From a checkpoint of a small transformer trained on Wikipedia.
Size: 11 layers, width 448, 7 heads of 64, MLP 1792 squared ReLU, vocabulary 16384, 34.3M parameters.
MLP neurons of a small language model. Each row is named by its layer, matrix (up: input weights; down: output weights) and neuron, and shows model dimensions 48-239. Each number is 128 + 32 x the weight over its row's rms, rounded and kept within 0 to 255. Numbers have three digits each.
After each neuron's rows, "fires on" lists the tokens most often at its 100 highest values on Wikipedia text that the model never trained on; "fires before" lists the tokens most often just after its 100 highest values on Wikipedia text that the model never trained on.

L6.up666:091072089140094130198118165173150123152146087128146146161161151139165117102136129138084124175142125127174099157125112205118118158119159143120161147127120151104153133146144136109100119150103137131146124149069155156130176086101089141089054148105103099101177130162125125138114116151140148092140125196143167151102102191155091144101135140123126186078144153084179116144127081118102082123049083177131124094119087136134185144137158094103142078100137161108063116206108103154148076081167119127171120118133174132180134167097105150134174144107137131173107151147134107122093138149115109108
L6.down666:136127084162111104081115178167118124124132107153181108172156173132159100124076082211129091123151181125057134161166178170145141137116137160126117157111107118130085083106127165115138144186169207188094158075069167061143131092174156117151185132136127093086148153139093115143166107140071099086139147134165155141162140102121062118105074127142133069089119115146123070130101108136143110192079165138134154197114126101151113135145143083122075124065083151104119126144170147126116101107110128130127168138161153119166140134141121184101109107170102125063164124021110148177124113149109102130
fires on: "\n"
fires before: "\n"

L6.up1161:102171172129126143155135099123141143114153135138114118092103097058092100089187142073091170137106141055204170136094102155154155105101155103138162105175134107124140131166144120118090148132081098072123163185135162099113117091104117149163145137088126138128114145170148231142137179120126105140086192122164153165087156145120126117142116122143155149127138144089128093162064125136164145085128076171159154103092110124090205172153154053095098051140114121179150123163054132119149144109133121096154106138106085120138126147158094114114114083183160074109129144143177143163095104154120125174
L6.down1161:153090148123123074097132159076128080121146161118130146159119087133100142097166064111079118098159080088113110196139049131116129124119122095085168170168094151129143125132094168143165113175125123154130143114127133106155191116101133150090060102117209160103158153151182110174111107138145174148115129062153094132133123185142093108092124145077142126072105179161092111141096160090153136191145108145178078089128090149137156070137177133188114164147155069100120103094097137128174063107130138202132109144078116133179149174114153204110089187137115097136149140102026118102163173082081099143
fires on: " |", " ", " was", " size"
fires before: " |", " ", " was"

L2.up1649:118112091128116097128124156103158127185099121186140121198116182064102119134102111050122116144141162092197097091088130099123143119139122152100152154082104067091148148078116136133141152129153152136145150089033175106096121091209087184156122209176073152147106145118141115151090136186074090147127158114099109125117171103161147087101133097142139098136160150162175134132139084110111125126036135090165155113127140111151137105134173079168057162067140160129100139110131103089156125142047159150096076108140159132147077168105154054098120089201118105129136094115146107119219109078144041119
L2.down1649:144130069119127079076106124106160144138115177100078136129138184107187145178132177140128090095158152082143113097100143111076110192160089118129141092119115114085105120081157123166130155130166119093115139102132139164097094124152120115095180083098100129124156157180130140146112174113123155105100114067115208153118150164163144069224134161056124118084158132165107125140166067118107163124057137141149123099117097124106105127121131129134133149171119141143180102126150163093140141110146153063124096135115104139178111166146135114084176044143097172162150146135142119147156127103138109096
fires on: " when", " if", " When", " If", " Once", "When"
fires before: " the", " he", " a", " they", " it", " Upon"

L6.up1665:145123077149109165204126217128091083154136094129154216120105091103109113070128115124155105091177163097180206137119119117169133163129076124161119126169135101145131139151140178137134072124093122129127097093121099132095143076167158122099113181130135087132177163168154112089091094072137148126088081162112129135157107155117146120149147135092110135122153103127150094130070145071101109145130124154164142138063137069137160212180087142141122140085144132110117181171145103133156112109110093163118191131188136115126119078129122072154187063146154047127163159070129113159098170121115149091
L6.down1665:080134153038106117131160141135149154144132136169123142162126101137162136145088080138129151139111166096117141081083108122153089121157098058164111150173152144098066151133115082109085134052179129065069118174172067147145156148142076134144164125162183163143138089216123104200093079158110146111148092072155161119186111132167126181123158124161134097102197075182121154080137132135102192110058181136145139091126095089189101132100107123156126145137143146150150139120138159084106134150112127100180079154141125087148107099137131087147176094188142157153126106095175116151149143110107180117
fires on: " it", " he", " she", "\n", " they", " It"
fires before: " was", " is", "Al", " became", " played"

L2.up780:136117125144096111079065126095162128128119134113127124198144162114068151099106099116140112146162156127205117125136138090191129094124120157071118079114087117123124107094102183134057157195098133144098133083040135089140145096172097168194142141121122125102090134128148109116165128150092074112170099130126124186169162050148139132150121093108107100115116132159110112136142112098137106124115092164105100089141125135130176126119120167143111157087110180141138122137102085149112105123089139170113070143138137051137104119096195067111169111142099101090138200109119113152172154124154149125
L2.down780:139070084123142104111100132113151075094113138127146077111139151148165078154094144132063082103149111131153092140151105136151102117164146090142161136122092216098096142156112155099021170126175137147072104081080159105136123105098135140166063152188144164129214096078117112103128157127152098137123064096096114116100141173134127100139093048117104126166153152113077110085127057088163182146091162139158103131117078132109150133116173194147149161155111175167153113198087161142156120123125149177142160135106064159134121149171146197117121148101051126136098099105167155114132148142123100105
fires on: " where", " whether", " that", " if", " How", " how"
fires before: " he", " the", " they", " it", " she"

L2.up858:177158167110137161170076138087105142077151077084192142109117149174111151082121131166117120162169123129149186135128079188135156064152143136144115176111134122125130164133148125148140161086105179129120056141131144160152119102183189124145136120076149151092153159120133087159201152140156133104152162165164101173131188114093092119142126132085121171099104134098150074139099099127141004151138137162105118142141052152107190148082126177149121114122132108102137085115088130128129114124087071112084093142161133087191129099074135130116088097109172102179128145154124140137131169114099166139
L2.down858:172135159148095159115050139138182130111072134113154123140111131123124099135104117115148150119084139086162183146168152131172137098129139184166102190146129119113155079124110070092123169131109110164152123148080054095118083170121164140119093148151155170113153130135133186125142133123035108157118119118127115129155156157150120075095188108116131080094116111127102100095132115096171145124115070153097136143137088063121089157115077182131142132103133110129120097128081172132181173134152127162041140136134059115130095139113115138124132140119120103146125178116174167207138163107058123107
fires on: " He", "He"
fires before: " was", " also", " made", " is", " then", " served"

L6.up893:138114137165149129175151122146137147126094136121133178201136194109124140141091147106126087099130139110151108161091136182100075120117170102125195108129128150147146095120127119115160115182139091120118107082131140069085150069125119189114100132167125090083170162155077127152172088154130082148131162121142179109139182083095058072089184085099127177099178132159165114166079111139152134085104139132108133128113085128144116194129145079109122155101165139128157126209116111156193131143118134116201155139132156054110147094092150123102110133153106123100121161095106161109058115098043098159
L6.down893:154121081141165094118105107141178187180052116135192160097167115118090090123110141135104132116103156105105109158140156130074133143130146097076146159126116128045100076166152148115125130145118242202109119121082174098147162119115145118145157065091115103127153140115080107114073124124047135107118171086163151136175162076161117101114085087118115111090088121100129111135187097088101074210075161144112115134085112143075106123114174088158110113046117117124112105185094170102115142090162158162087180150142220159171159116155104150137121137128105102081133143083164128182105077142168089085
fires on: "\n"
fires before: "\n", "-"

L6.up94:087153135096149080113124130174088112130114106138115125075084146096129158108125151146107105148138144116142104078160128189154094122115085169090136146092120091138155104064108206180086128128142122067144146058052153203115100116139135125118101144152147076125094158140131143155137161132122141152147093169119093141182100101134105174132052143059116129132162124200143135181119082151197131113101142104070130074150136173103182125075196115118089088059145138117141120135106049104146160119150085116133184129157166145155139142150125137112154092108086088099096198195125141084124135084131137092
L6.down94:094172140074175132127116173108107154100157154152143133104075137147118094158078174124095188149120186152137086107130110107127092116110098124101174090041154142133140171147105105144066187107127141160138142119127133142134135146119135152165175174162204131122128127161088106151133088174157102145160135143102105106105097134062067178171123122143110121085172148094101075136094093148123205177143077110137147125113127136120124093134088132155125087142109107144127141102148101151135162153049096107155174172108132118121086116166143122114123053137165123192151102108156111119151144108112091108
fires on: "\n"
fires before: "-", "\n"

L6.up1387:153118211089150150124124105142095103119126103062154143072066209133117136176191064095149107163150133131162162106182143115102124113148096111103089129126120128143104157157091144155077152162086132107103153144072074180152104134168126109121097104150122114170106122193203144140166151086137124131100069161153161145086129164110116136081154091137126072148111133111121043170134114111143076073161111180106104126081127091084202117156072131108091077109111131174121153137174094127159158144090068062174170110135096090149128156094145112084116137179214144150107147115141186168171118088125179089
L6.down1387:086134118124089067102114122127138084156141055159166108112135161166092146089095150138140195131164125088123125074149121099082135112113153125160188115111112117126065131181143142116140089091146123134157154105122139114168133131114136164133106101099182143152065167092144133090081156167134127105145150146139095193109178109090103136140137168180102092075173112109157173148142105170186119133125122094043190096099091158088139103142082121177128099130100120182095092123147114166122178165120141153082115136151122091195100173125127119115137074096129093127152113136137153088132156134160127106
fires on: " |", " ", "-"
fires before: " |", " "

L6.up1066:100122123160117065191154110148084157192098102157162112132148197202140096088134106076102075171091167096139118198127117126117132143146162086099182093113114120107138124158126109129204137150141128142164122116074188098137103075114120164112069157167128097098170140161064110100163073152109130143170140169161149158144151123127086099094127132127111149117169126108128092149115114141111107124116131134146168134090093132131148099126152066129091151085096146129095137213122090112153113113123115112139172092116190105121110124090143106113125155188124121160104141151133138162114124121089106131
L6.down1066:115130102134090084128107136127158136140125159136140179133150136126141105057095153167096105096093161152102176155096147140078111144146133059107117120094112091119110039097195164100090137129130211177095107098069127082140185138110143127119136084127156137095142155108083070097145119121038088091157162108162180108116127103151124111112138101141138106123103140131148152113165091078088093139090148146125148126118098129133125159145168122139161041086136173116124104138152114113122116101126164149092140163101184161157137154157091161189136120129102126105127174068167195110148055082159100100
fires on: "\n", " |", " time"
fires before: "\n", " 10", "|"

L6.up1131:095105134139146076174105186132135090094074123099135153130095141136076146074089099159074095123187159169118139141134111188121131116141153087148212130133098157097162128128161073125140137205108168121116124147116100153156168136105047127118105093131131086102088137154140071125112189151114013128162135131121122096121152142129089129099134077116156124100138117102142099160119088158109094128141077145137184130068118091132165178119139155114134087082124105107136139192077108088169084120055139100113195125113170089153110178138131134145212121190133122150068138098126175146134074147070099066
L6.down1131:062155077074140125122159092149116139164124149154133137072209150059146146170127091224164142117118143119105102131132146129147174129164181110065155114092146120101101096132154159169094133154147092145129152106132100131109149156151119063130121115191166098101091165139158090149079110179156139137154109116126104130170105144138090085209152145125137074174150157150094152221150110133171161186129142163135129112087169104088136131097150122115151078116121158121115108157128130066104156134132065129141119145169069124132143104142095126139146156088100050140139147149116122175190123135141142121
fires on: " ==", "==", "\n", " ===", "==Geography=="
fires before: "\n"

L6.up495:071129119125166080186134187100150154156134143144139125152131136131091141057134102137116077096107139094132111163119140199179137112073154091090150087187082138162190104123177078106140122172174120143202134066077177074106123109131164187143121160202132135101139107186080131105158089104106117117149166163146127104139160076111088149095119116139142166116099166148115080152079110162164137123083220100137138144128105089148104151108097085110051178108104152145099142193072143103136119119130167124133144137158165115123153093130151114135141178161113124121117139167120122165096148095045059164
L6.down495:114104076168079094071079133137143145153102171205150116109155127126179067125080134115127131140112155113143109133110129097104088156127144099105170147082117108073157091187168143069110154127147193175124085166143171104125169131097165092111128082082129105138148165091129113142125180126111091141160171035135127106164129109086121171186148106123144113134113145107192181103192087149074119169097142126133117139184096211081099161138124123162143065078137101102127110099133124139085162107106170085087156126119187173183132170133074158207144121127083111089124145090074170079150060058154099118
fires on: "\n", " |"
fires before: "|", "\n"

L2.up592:109097124169091088128042103148066156112120119113081120131121115070175124123139130091113038121103107145110106131071111176085182161134131113173135125138137117113129140153141143155111094117141119138150074169090133166159057103126096137142167099151100161124149122112183107106106143108168078117143154196072161086128092152116118142139118088043142139064135097167147120172118106166218056115075149095103105036114117109114089154114121116155099167117139165131119135142113164124164125099148107079137130133138192127148137123150127140153123149186149125114095147114140128142130118059058138111
L2.down592:137170093115146162077122144127165116084142140150125126124146170049117204097139126170141190079104102142110159107165192102124064118166112114166120148110100132117171159147140137122127124076108182164185152121086201138087158130153080090170128104174078124148136118113101082149156171178118107138114153126138082090168136189149098126060174109082185129079129124095137186129124135218141114138095122061068169134114122168099118087108173122129162198169089141140113126111132165144117092119192062093112122156124133097180113127102050077105097129107112114090136176096082086119134153156076091142
fires on: "\n", "″N"
fires before: "-", "\n", " 94"

L3.up278:099131111156164106126089134159077110168115154109173116137133118125120143122089172136119098124129113142117120156101133130111106133138130141142138098156123164131107121117186112072130108144132116103144115066111157184112051149146080161087133151146129123114185130123165065103148057133081127166086157129175138147180078087145117072114072100150081092091114106091161144221100089104085138135019167112140112085108123087077126156109155070165099127105147141128078117168110094139143137129178130150108163080159218101179130181157167129112114160176123101141109129120088132178066088154137100150
L3.down278:118189077070124091213129133119165138129105186141122059139187088115097106152076091201169147166132178164176137180127184172090098126178104155131124122114155151096162095101174105135141170127149173167131147106139109088135122155167187069142169095100127139122135143080126161123125136118133091123134075104105156127059133155049169056145123084132110162107101163140081107103126141103138160133133064083101118128154101135115132145140140095103116106135118105109150146119126176179093141074182137182104161176139166130168124121117168193128120145105124152136096162103124159148135100161134077157
fires on: "\n", "|"
fires before: "|"

L6.up940:062083142115187110171172209146139070174129146101128130061062113162096137137150124090169032091136157121101140159141055144130116150138124112112158124129123117135126177134104126132086111209118159084129128152058128214141164103124076138171150129164134122146135107170177122182126107105122095158152144156161148137121152083161103100105071092111101101142123123119091148116153126102172108143127179125184166189088110101154164214127148147124123124118120176097080118183096122173172085121079174116110132151191151118182110195132118144131116099161125099169116150133164106121117171138043146076
L6.down940:049086085123133094085073125093155165135165125121131112094120175159087128071131133109117105094106120144074206105158131046143108160132126128121115077106133096112139106152172183123159180170165093168100123094109127108106135182142199129177122103104158148173149112114115137159143132136078141151134120106112119145123093159171155046126154096157169149154176147134115141135104074167189149127128142104123170114066116117154147128136128133125099045174122147163189147110138162147097123110132175125134132125113075118089174163153076157132128115089156101175108098128124132135146186167118146142
fires on: "\n"
fires before: "\n", "-", "The", "On"

L6.up931:146152112151226166074125192165099134113152064120159142123137168159122113117098149136103088117108170130103101139135130147137145125117145174133113172140116081149147098138133173142103107155113119105130110098108103162133116184097144111051070112153171083142218148182150146131127121079123174189117133132134078178155098117103121156133130120142114149137119072169183074151107051130166109093115123155130116106154123161105162149126129132099081131116144156104134135191173093117156134133123085068154171157145143095138124133102137155138173138086124098125086138146084125136123113137078123065
L6.down931:133121078075099091152104151120213104170158128124169175188101103102068099150087164126092165134161157175158124099130093125100148134145136122104184144109112129107169106151184128169078061126116114169093137103109087142141108142100128155091198122147133183117154190138081128153110037124118160068120141069088156157121149084070106103185071114067117136086117160094117132147116147171047176158102038118095088125129100161147145166123159106150065164135161168122140076124102157150155114087093095170141158147144177130085121126161197135150138077148136120048180105132127095151109137164131099102
fires on: "\n"
fires before: "-", "\n"

L6.up1512:090128148068136164160087113152105109128126139109150170147076196073137100087204112131147080140191163137153166126099091156089097029107152098118175146120089109131109151098119085132146125104145133155139158153134097130077046048134098169115120091119161078116167138114143194119161171133094072197109140179125108129081122093108149170184100125096123170106125159122141087114067095102132085153084144167168152044117104108132165105127075067099118103097134120126116160171168137087139157129133126117103127126136067130215138138146139117115107114138167036121148119092164162121112146101099135133
L6.down1512:150098121150151154159133160139138139178140144088098133178183069153116133145089127143156157142188082193150160133156076072112170119124153171138127090129122167121130127151183162062102141092084124116091162136142093141096186137090131142086155087087163145102121082132131070139074113193116200118138135134116127130134141133101091103166083118124110114106131134162112172119123119137123101065192077125102144109073116124063121128154160137173162197155118117167090133174130159130173144130135139103081067121136124131188086164158138126143055176164148145166083092170130106178092091111146096146
fires on: " It", " it", "It"
fires before: " was", " is", " had"

L2.up706:155163151161148114161043154079095122179145072180191104156136099091138150147118106164113101069108162126158124115135119104144167104129143124120127079131117108158090161154146142095173164205101163124095123155128144100110160133192129136115134149190145120149139041172138089143168128186104108162068113114110100109125163155105138091089134113136073076129068120145240094150072174100097133160094136128150155085106130130108191156153099148134150135127102131104137131182132136119167109119077116143124078134133142155152142106156079090151112120122166121161144135051142125167077108097098083158
L2.down706:154166140140135118226141102159083148163106124122087204207157158098126148121130135121072058122141130115122120152189121105158085120160156149105150152107124075115112170135116126150115137122195103125124125118179086092125112162179132129170098154124103158066164118116103082129125093159089057089085108078081081084144152162116133138117139092136150143117099173124167129095121085029090166131124114112154159166107209156150139146100071105180117111157111098105131119147149087145129126129162088186092092108126117118115129068182076070198145052092124155103104147092106147122173091218061151118
fires on: " 3.", " 1.", " 2.", " 4.", " .", " 5."
fires before: " |", " H", "\n", " (3", "000"

L6.up447:038088097169143110044066163160140070159133069163156130096138168192116103077121109066098153146125173144139168142118104113102109114126110098078145158102107156134137181158128137136148108193121155099179110144059127100149140075091156161121110136175136125158124153219107092111083088120104102112165107190135159113132141129068100081131152107103127145124074159117127096190085093154138073156112128167140130137045122141151178142133112116125095080133111111096131135176102153063157121111149064091107200113138194066173130127124142102120122160143151149098093159093111090096084131112092151171
L6.down447:168091107158125095129115085144188169158119130089124128074121144094143068047113181109139064110100119194091187136121114117135141151125108107106120094123128160109113086120185175161134101181105139098102086130064100082079151154140094177086096117111143207130118106118119106103139084169101070147161154097163159106059107117162160090115142115135132177153120165094136146144177116085126102140128102146116130170091067127133121147134126124171130030116117125164167078103134148112161123143181146128152134149101143196158145164152094160185169095143155117126149114113123146106184099057177121117
fires on: "\n"
fires before: "\n", "-", "|", "On", "The"

L6.up459:161126102137183077208043125152117091140172119164128104134149224123088141133086035148184135090161111125155168094094100134079102135127146118072155119106165151117131119122132122109143141080127066115168146114137147145131112196135164174139180180154080136134124138190132070199106126106104154124111142105093106142147154041106073146090114130150126138098183154170158165146075092158116133148074131125081132117135169116088097164119118066121088154097124093160142146143122102170135124106169128123095107136163136121148132133144143119151132063102134102116100173140161088197101072179142129103
L6.down459:143137104065097115112207054111153141130118116147156149137167128107163171116071155163144145153086117086183079123122153105126106143182101070152107175102146085127111128074163102133123142136145104144115138123105167174159071150106154091134105207089200155120155126094089190140145101128156131123128129141113130160143156219156139150102190116175138113141170102155174114079180133167125137105118124189121040124145115157123094160088193127117111112122109167125112101122132072108162118081063187132180104120155140060126138120029160123183212152105133081122104092161177151123193097127102143170
fires on: "\n", " ("
fires before: "|"

L6.up227:119085146153090121181094185113144159166124126075141150215131075090101135140167169057103069098127140142183057169141137145138111113125155051146180109118144113134115111155161150073142095133154090122145105082105109118116068146147162158167083185126212112112162152174142220089111054089125145126133142157116180169113197135142095091107155126135118168114164167111113066115071103151129094051135143141128170120074083142141135168133104062117120155129135114133101132208185105152196131117054122123136153122127141089130150134062196137131141136166124083158132146087069117187129088110092118165
L6.down227:066157129099142118084109121176096139154076146158198160065160185230110054107109149104090065048112154162127192167138154117107103132156160112126097147119111090163139099130160128127084148164119190115116117113088119127158155155122129090123144107118180093119141093074135167111109148109052108137134183159161140118158143123160123114065148109131085194110130139112138149121164132100160157102074155136129143107149125094060076125116144098106126151113134142129119101144141089117146090103182192124140151165170175130154116130157107181149172110101082144131105169040109195152151102102118122072
fires on: "\n", " |"
fires before: "\n"

L6.up1226:139102133155066134116119181149133198120151143131130183140113145168143164147067135137096084161113156137172084188133114156087090117111159132139183115080137096160124112154157150127164093151141090090163088122156107182117129089141171151141084160109137137100159126143107114172122063130142158120218087138138143137186156080103128143110179147107102133094153117114186155156054057119172113137102194107130117176141078136162171165094117131136114095096102161099066139195198139131144117100040090125159165116119109120165131131036188110084095146170132138113104119137099138078145143084093158131
L6.down1226:148098152137126137115132153095128123179098164099125116152141151115147112079135115110115077111053138170109177165091189094132166132149162039090088138189110090144122078090163135127117109158124123193092111120079085119215157140110126179092133084151143166087177088089113108131093156138099137160153216175112182145145136121149158121111138148137128143116151135101106123120190084158105148163110176122069106196117078102094124119120190117100102093115154160081145083164127110070171112136167167127135114125164194106148153117143132136109177126093147083101150157099122151193144106089082133160
fires on: "\n", " |", ";"
fires before: "\n", "-", " "

L6.up208:142085129100106149183121166137080127134089161045143151131065089076070170135146140083098058110179149170170127114151150129174108159132115169092143107119133164131131104129161118095130083171124016090154118103137135150153086196145120184128124097087163167084117148147183133117134144128105124166117137125162139215112164026141120122131135146078126126157145166088170136111071075094162131107148134158138141115132125141109137135139097125182131109139136112129092100167139068153158179096095125147193118155115064070132105077116161053087139102179096052102165135060188141153089131161110146127
L6.down208:104112127113108141102134120095171134151131149123163068112206088211085144151085160125185170105141124112136073111174143138201135150111119185168105151140192045137083146078108173126166150168162146189126173136117183124128140153101094044183137154172113059123114098091146154175115133101133147118098088161081139065202121172173133105122092106128137096145121094140125157137141195196054159146163162108166125161162139138078113161072176145091165165158124128141157123164065144119108105125098155124103138111170120123137097052115180155059132140061104120134153149150142082098118203142144169117
fires on: "\n", " |"
fires before: "-", "|", "\n"

L2.up144:118056160127173102134047129178125096137133145092148126151100177113136124135175108111108133158160132127091129162110165091083160117196137125129180146103097146112170166127127109159125119125144119149127099111107078151187138130132127114103154081102105119141152152111160099096126144162157086149115140135110100148124094072141107152172095111120183140150178109144083129203103076117110169089088109131131128119100146094106151131105086172111065139097128176097084152131129129121194100109014129107138134120124201115173094158106151100093129131192139118145137182120121164090115110097120146099
L2.down144:137088120097195131169070124154188075158128180129122138089155143124171120083098115154146101096099116122104153133142172123099072093125123063116113179124123171129174130169157133178102181149124143089180169074115179119083167161150102091155172052131175122094110116135099133159120186163111089116089081190122074131140092133115124122170141098094118121130122150121133130141092111168105171152119106214088116115110132118079163098131137205083071090131081178118085116169088117150104129132132163163101157132114117162109097136114080164047107106107100098147165149083155126112162101148143186048
fires on: " ==", " ===", " ===="
fires before: "\n"

L2.up1147:148159160165132092154109166151114101066231176099159136104131131091068123111219063130167105091203159121109132141172131111114154102123102098105150135168113088154139202132118110148119175139126080132180136054135023161049101177135175079092140100159110163140150124075128116130100157137153061177148082136200083131136115111081113146113132204101091112092112146181134130142101154142115102131124137170120122126051177068135170152141074186118128100128124103135078162122115119098196097115108142114177137132136140142166140189116088074140116117169159084157089124100131160124091224162128116147
L2.down1147:180094179110182164129140086156201165090120145108136106130135149161130143085092143049092106090153167121077159165128126140143097065161154148106078137095145156105171125166164092071140138168174113082137152125113151158149138112195083118105119143119187160123099116100102116137111172115080109141145092157121107213100101167093153156159141162108100131187174163151166131128159147117071148172110180133075154146105124156089133127140120127171113127129119119118082182163126133127045157138120109110080112140138128185098122086136117120101143121164115129145177088103154114139180163086153095142
fires on: " ==", " form", "s==", " results==", " 1."
fires before: "\n", " of", " |"

L6.up993:084054137136205123108112200190152100151115096088119142126102163155093115061135154143131099116122138161155161183074136194098140121125098056097140109111129133060133173127144078082130144169079182111177146152067114116147126123136104106112106127118107103101140167178141121105057084110118107141147140168127108141112127126117070070089127085145123157114117097092082115149152113089156110120116080169143199156109141141160141175157082105140098087095113119112101140197090110109092139099096092077160176145101164082129105143163148106078120135185111142088076179085102115107106152131103061140
L6.down993:121092106165140097162130139137161114144150131163163146103090172143171130114114105159153114128151180110071160126164095102122156104090143106196167104131120104103116117178126087145175138132136090146055103128115119063082082091142130110146092149133205099118137046102109065177217128121054127125151110058169140156132196117154122141099154166163145163157100157099146154148151170127183138109148099133124148134137103077116111144127205156129099012132146097131145113092148154158187133131118101115162099114080095123128144111139094159155129127105085115126139128151126127065163168087091120141
fires on: "\n", " |"
fires before: "\n", "-", "The"

L6.up24:162168162096102086084116135135122074122114118112166101110125163119128107156150151090163138061088133123135184152121133088114185116133082152085149100149108132158129105128111146177102141164060164099158148141091145144155105076128124143132142101098176066126114112139173132129133148118129110140160113141120127114139154129135053099146151124101132115121099128132122163147137149227129120155041089131124136097078201107154166133161090139139128168085144128141169107121117114122203068135109105131096122114149102087127103148129073104123150094190147147124086103171152122105137096172107137137
L6.down24:145135128101113173038120106141097106198145145132102107138082113134097091177076099185115111088109086178096081157093141089075128128171124134158145153112117169164098090142103164139116112096135145092138057112120129155222129051174178122074123127167109100117131119120115099152169155105104125192136131154106127099167112149172115120097114086154194170081091114134132145082185186112148128115153148110114091132144089116086163165115123131189161115119150139141105126100166164120173164104142112127166119127161182173039100092130070072145131183140144144123068116148091118188104108155082133127
fires on: "4", "3", "5", "6", "9", "8"
fires before: " |", " kg)", ");", ".7)", ".2)"

L6.up592:162142145176082118162142139168151034114162132122139139085119165155144118125185125121145167063099108108153109156159115154184129082133127153104151187151112115181109152139119154162083096159166083142168143114171168145074110095128086160131195122100125111113105160146180142167143161115120093186112062141106135095116109119082090130129096140109149162083142187131186134197132121147120116108025101108164106114077135120129189195101131080076096102123124225157148116160100104117158096146114123156175211131108107115151136127096145116115182151093118143098143111043187164155078119146087176125
L6.down592:173111127157193078120125125157186059173047103104181119133167131193107166074109143096129107137118164148183182172138114112182138164156173103122115162125119139039110200168100160133134092092130139146133111128078151137167109110071126160123094167091160130103099132231160119114131142111138122128145186172124088124120165115155084148077121131072127148133191159157122144094112106162139107082124107070145122107140065134080141102144119175128156104088110136137110195102076082185127132113116050115082162138106156173106099148096129152130091131128139094136184114125151119106146108104157116090
fires on: "===", " ===", " a", " to", " an", " as"
fires before: "\n", " American", "ene", " the"

L2.up1419:061126119119143132077082134154098113139152110210166133141103162127051157136090181134119125087112130143066136152138140137132156125104168190144097127144087116169132147121135144153108073218107120102157069075069198128139153135115157133117132168160132140102142111164206088130115124127133147172099142149119091142194111121135074164131115107125096096111118079167183146231113130134105126145105135154153144099124135148100118142124181096091102118075147112120107120183107079121152155117088121143130145107180194087162125144082212158140122156123168087119075134114137116140099123144165113094
L2.down1419:159167090154146105167107194120171109109130118148108099115170067058094174135082147138140094162135169136155099124127124120080027098099091137188140132170153123115123124108113101141119167104144110166153159155118117122136100129129148044137138121147152141118112180105101114112199103093141100136129106150100126134075119165048166093151130086129138147127162123139118117119129136110151167112132107132168094155188105130071070094141087059148129143097094150106145073131113222136122149106184141196071214179131131165144119161140185123132134108151129127140129130156128167113151129141132067171
fires on: "\n"
fires before: "-", "|", "\n"